{
  "parallel_block": false,
  "init_std_up": 0.0476,
  "init_std_down": 0.0,
  "doc_mask": false
}
MLP neurons of a small language model. Each row is named by its layer, matrix (gate and up: input weights; down: output weights) and neuron, and shows model dimensions 96-223. Each number is 128 + 24 x the weight over its row's rms, rounded and kept within 0 to 255. Numbers have three digits each. A neuron's up and down rows have the sign that makes its largest values positive.
Before each neuron's rows, "fires on" lists the tokens most often at its 100 highest values on Wikipedia text that the model never trained on; "fires after" lists the tokens most often just before its 100 highest values on Wikipedia text that the model never trained on.

fires on: "9", " same", "ap", " imp"
fires after: "9", " the", "8"
L8.gate576:153098159121130147084135152120127104159092181144161138118068128096131116123140166148116150143121146115118094129163090115142098149158131133161128102140109123134154110189127135125118156146171137112112127156128129106131149140148108098140110110140122116126068135085170141156142142126110151107121139097100100109165111097167103081114118145115135138174112120121157135128148160150155146093122
L8.up576:167148108129140158100107113186155154105110100148173145107140126131135173131099136138087108159176161149112101120088154087139129131126132117135159134107091115125173139133117155140165122091110155127133131127126161179154157135129152154160132148130123128150087115127168086094102126099130150136131130125166146121123115118144098123137102181155085107126149134118118137109135135149100171116127
L8.down576:143105151117170143128085136121120165125145047137146177122158137114146192112126147127112104136144117177106114125116131124159128103096159121151172132177120144106165128141087165170081133098141106126094134113162131137092139144114125137154124155113148148137123140124137114132141094139153121159105169132114127159104125163100131122109118196110151140106119143123111130104138119133144166150094

fires on: "0", "1", " Dire"
fires after: "1", "9"
L4.gate108:116113102134135130168126163159116121121155152154150133138105080152152099099106138113159069144148128151146138174135125126101114138135090164126076126153162100125116089103119094102140127122171144115122123143110111114123112133125096133139143115172099117125139111098134098119123125144132130116081142124187127123151105125103139118170134166109128128120131102105127128085127128096104107116154
L4.up108:119116116132108133191118137183134129111154113110103119174104094154125135124129118107123104151109132126169058143103089135131152157120118150133120141136140108133142146093128100093125163164129174137142097090117164123118149087129153108142160131123177081132114104109144113077143077108157176164110152139140133128152112168168121098123192132086165142138196123097155119152119122127113093096115
L4.down108:129125156101158089094139135103126119162155148183134094105144129101161105108104138131156132179137135162106205157152149148113108123144148141120129132137114121136104093125119139141130082122117112123085135165118123108136071123172076127112127120148096150118161160119139139161116139174125100111127104127134092113131144099072121172147093173135134112079103124118104138075130174139151144156116

fires on: " Free", " New", "==", " ENG", " of", " for"
fires after: " |", " Court", ".\n\n", " age", ",", " Board"
L4.gate84:101095092110137088111126161094114076160117109118151129117124165123135126181166130164128087143102118074132137136131157093124108076177143090151128150118078134140104127144120161116146132102128068123132109095146075104116106156144163151135090100112161135117098087160140111165128110125117092145082137178147103139093122135114158116160142142087138094144096144171119093114131160162136140089142
L4.up84:140127121122143124120107116141142117133099121138135120117104121148126159092193127159119107113109096106118138112112135088139130110119125126156170168141076126148144123109106155125148140095138095130113092116123074128161136107068122151087124119131147127116103098150108132137147142102109079110122079152150156089125087127134125124140112101064128075121126155122079136126166182189140114109134
L4.down84:133166140118148154124150087200134136123104157179099142102136150155104161074141101119135099147118102139118140116100112105098147158119129150152157137146097124127110165120114118147129153103172148160103140160113125112139115116085094109127136111154131108119083137156123143135141154131129139126146101112140158049157112107089104134101131131085158086131139166095072155126145071123123117117126

fires on: " the", " it", " this", " a"
fires after: " that", ",", " when", " the", " as"
L8.gate452:159121151153124153067161134151151147146152114165101186154143176132138151125141155133156137119100184125140168102148147178118137121118155078134134108143167117139134110141134118161145159133176103108111119109104137092126156115111121121115150168105094083124155135105139083063143099123110139129146131134136094135169123141122118150139108142138157144093185129098149136120154117127171167150177
L8.up452:137152155129147137168116122149133115140091114159121154118144126125138135090118139163170128162126145128109120100158112162136086123129150143111119108078082122124120132095179143117134087118162129123147114106138103131121075134085142140093123116114162102119146123144088171137155092139113170141116164135166092101123099131121114104152116123135166098122115141130098133102112136119083143128151
L8.down452:152132162135119149100096143133109143139122127201163126088118108157138121132111133114100127212150118120084121091108116073150107126105118117130117113134159135102112151125088130121131138096079150110145091140146152060132132107153079103150158122132129123143075097149121162159099131125119121126101078104123110121111136082128141098129118142131110089124114187121176157111127115148142142151133

fires on: "born", "3", "9", " is", "nd", "2"
fires after: " (", "9", "8", "1", "2"
L9.gate577:102116107120124138133176130157145132177129126101088080111119117131138136100101152123076174142111195158135119150137103100127160120111120137090163127126110114128106133122134082136118140157169156126138075143095147129155150112130137131120119137139099112151122117154152117105114117112148145132089106132141147119144152118185119131132097094105096131126093120138149160138096132111140095137116
L9.up577:111120098147137165163176148100154125161122094163137166106088143153128141125187115085109105139111130113114123109124153082125159140130096125107144149132119092124096130119178150179131153095180171102118178100142107149129152105105110104136129113150106137134109138105142106136119143097162169180112120083100116097153139117157155115117136155185146117113138155091155154120120136184095135151147
L9.down577:148169164099099122122141103127116106141099091145133148153107112087134084141138129111164121100143078141134138101123157166111105107126146118129132135105123169182144128126126148114143096123195146154151096138122110103133149160162133104197084111137087137126115160120098118155128115136104129120152123129159109152079076096171129113129104166116126104100127132126118093124150095081145114158173

fires on: " ", "1"
fires after: " In", " ", "In", " in"
L5.gate17:127172118118152121158144136085126123128145131099120128159144090111125112148152139127128161172108133147140121155095133136115134147115121119133105092132122142113146161141094145116123153151151130126117081144136115156156092135162136123131087114117076153143108106123096120183127127138146159136193111134204122162119189135178164130120163151102116103122126126100162122118129137125151148183134
L5.up17:095120121129089112170123129098114132094130140128137146111127117097116084137151129132128217156067155170137148149048106134109103153131147142118130107164112131097138127104114111098119132163163133132111081144121172163112106144134136132104098112112091144141113093109161127142141110126181153111177100143179127163134186124135150139106153145135138090147148114113143131130060120140150150164134
L5.down17:112105110144090119108108108146141105100132134144111154133111143139097125120136117096132128091122153106079179105139138113164112164101166158109171179102123119140085102103130143120142102119127128145078173131148133155100137107086107136124139144091162124104103087114175137107113099153138123133097127116085129100110097131059137112114138121164137117145182144146112136121096125118105107118116

fires on: "9", "0", "PI", ",", "IS"
fires after: "9", "2", "8", "1", "5", "F"
L5.gate429:104137117134139119131073144096105114114156116110103111156107121176136146060149107097109148108130099143160076111090101137136126114138111135119175124106116113112182166193108105155100158141111120100129171130118120130130137179115150139166099108137141108172152119104106136091145159096133154092156153104133145124115119173173131137135118124117075119074106132174177161145143162141135083150102
L5.up429:117144148122130151125141128139132108141127094126082113130125124146145107100135140079111125171140111120127119135145126104098148212124100156103146125113154119130159127130168140107144108135122118132080112129119083130107148111108158101133085128151128117143141137104130169102133137139132097105153132107103139122131184100146148129102132128103080118200141129110182129111140110122132148144130
L5.down429:131185183153135132124124115096096080159110147129135146147096147134111101154136113134124132102106140152133156140171104143164151095125100125135121126120114161141116075083102124093139136117152146104159138123146161115145151114138111139136098123093123114143128154152143121124143129131124152129083114164117109106113114146146094176144141104160161128156114119116112097126122136109080136154117

fires on: "4", "5", "3"
fires after: "7", "3", ".", "4", "9", "8"
L4.gate565:070151145115119094118088169147096098123120142144092140133157152135121195092138103116162115081125109180109124122158131136152119134130165118155122111127125138166170119128135107154154147145122173164140157130127107137138148107144163159132160137136103123160098119111155162137092118113127115141108101161154143177137137146144123121146150136148134134137126108089086127135129129093091150153087
L4.up565:108135150103161140133079114162089104143179125150098110117156170165111211096138107151157141098167151161122168113171137136176134159138135108174111109131149147151144131117141104118154173148115166158151194113114107099180127113134150122129139157147097137117074103128127164169121141125086124175126119157139140144126150155157164135102150142134153141142140118106101121110132135111123138112106
L4.down565:139120124116114126106178123108150164112080162123142132142103097069123050135121131107099159151124140075129095137091123118095128132127130128111126155099126101132132135135133147114139102089140087137113107122117162141096110150123101131145111112132137126113183101124133109095131118121141104092092137156103109088153101132100122148121143134076138117138119126160175124157153094153140118097122

fires on: "===", "==", "====", "Career", " of"
fires after: ".\n\n", "\n\n", " |\n\n", "==", " ==\n\n", ")\n\n"
L4.gate507:133122099102142151111133091097132075104125123102087176126115129099161131176148144132118111113109139158085102105089148130140152138134147150136124154170130131150085129120171115137106136109116152127102145098144142140098094124158138112123097135160160099078152100130169152151105094164088083104152131141127073093102148102118133172151122119110104138114126140110175098150102148100097122138108
L4.up507:116095150146191135150137130112126121138125156107110137112152112125123155175150130137074159131104167123112126134076107131112128154180145095089167089118093114113131159118110147151109138127097151097142097101118105148172089187143138147173148164115186112131164136109108114143123168141137137107121110137159175139122143122101111157151144130119147063121148141148136128119152115151165092167132
L4.down507:117154129126133108095142105123112120163088125116118117108131185101114122150120093116133132159133135124139085119099099114105148138105149180137129176152135118111134121086149114121135134100132108088134147131092132099133119051117113110126156068147110125090127127155123123121085129113145123169125132097133147137115114110123098093154132118087117122117134135108126100140128103081131135106095

fires on: "==", "-"
fires after: ".\n\n", "\n\n", ")\n\n", ".\"\n\n"
L9.gate631:170081124098150120107121132124098147125138118107087151127115123098169142120139161094127148155114121130133115078112078102163123145132124095134134137122097110145117134114118166117106142162113127159138115182142151158091121143118163110111120142090117125124099136116135142132094119156088080111147171081155152138103117115082140147133091123129107099129134105138094119159128123130124118147100
L9.up631:091143137120171184140129117146155102179152135143152137129173102121114132120112101141130104124126105150117145153165146108137154101100113155139116160156113113135146134113103115159151074126094150125123071145118104113162115120106089163129094085112201137125161160157127108179152098097120123159130135151126099084132156149118109130113128160146127111133160113098139142086123155158181149106144
L9.down631:159128144131188132125170111133140105126146157137163137147135170086114160166123184113106149129129113101136145117102120090114104122168103162125129121187106106166090139110143124110121103106153155131144133121144135117117070147147105111123141157077149146134129108139106146119074117133124121150104116114149175156147098094109138166142113082116118114143076161124119108107111134095158125109128

fires on: " first", "1", " well", "ulation", "wh", "0"
fires after: "0", " –", " as", " Pop", " ("
L8.gate116:127132164104147147173116131166160109153103101117137099090137123120174162129098093108109114131097118113135121136085142105113122126155146150116102133115138126149124149119078098137107095097128139112114101164165126096062094110138106152102134154122079113139148162118178096108096161130168095121177170145141133107097122119153130115135178137120136129110138102129159159128102108156115109137139
L8.up116:120130114180124100115143142139105122149123111098153112185150112159105103169118097190166116108089134121163123132129100098143094166115136131133154136105129106177147093150147110149138141117127159077111125102106160108053096154140160084160133159105122153116087109123139137110109120153137130135110152130118152117144152086123113145094133146144174149102182118139128138139115082139095128076158
L8.down116:097153125116107131158104084114155113143120155101099125107130083108117145156191166105129142127117091115145124135137130140138140144171132113162159174103146148114140166166123118101114097083144126121141121165117126151129143132137100116132160163135150106108133123115138136127177131124168110133121104121092117100088139114103134169159140198150110128114113143124069111082124092153139157127124

fires on: "5", "6", "1", "2", "4"
fires after: " ", "2", " ."
L5.gate455:150126175131133171159145155116130115090123176104125160138162149164082085154110154159150097083137090110160133155159130099161092085140123140137104127117155109133120157132109143127140144119164170128105086119137061139137099150155162125146110134153117111096132170116104150181119141120133136137153110150126118142095135155140138099109150082115150120151141143110153096128093145136135147113154
L5.up455:144089162131091139126113112119101156141149079109132162132135105139159114129128104131138091119123136136135131149095149099093122091096083122144114078093120141141125146146153172093111124117138138105135122111097114168092067136087119127123184130125119112080142159121106080153141124133144101074133096130157090157102132146137144126114118119091108119092178114162153140126125168111102120137134
L5.down455:124153166153139120156135133123105132160139094112129169137135109135139155121145163126147111130141113152131131141103148147124127158133109108127127108109108112142130165135135104133179142123139125129105140140118137133125112113139162102133134139164158164131078115104161115113132115133123152117143185115138070153108203128143172109110110108181129157089140112085110130105124163153123113136132

fires on: "4", "1", "5", "7", "6", "8"
fires after: ",", "4", "6", "5", "3", "2"
L9.gate188:094084144123163113120115115106133099150111119110142144127140156116130118133128149149136110121147150138114151091133160134122150138147124143122133085098126164143160114157123167127098143118151120189128154109140129104144124181098108139122158114125128107131175183138165164173147103063083107122116091157085132129141138111129103085170179157089128139113087101121094111081125101104133101088130
L9.up188:120114129140131106088107102150097102141138152139178165101154116163138118103103110153172119078150128155148124146146114129151098143144133113164119114099106089145154141137118086104150136107085108132151152095118122163100128129138131123112147124178141114170127137134142129156135124128110136169176162139090141114083146136150112119160157119169109147131084110107158145148109156136070105087129
L9.down188:114144162149137105110116132130129115108190142087121118092117101135129123099130163160162165127130108146120117099120138102088163136129140176149130156123120157154114113130096075128149124102158093096140136155129098124109141120125126136115140119142125108100127121142136118127141142154098156128118121129139126122120120119160113155130172153110112107148095065147138153079103154166137117147170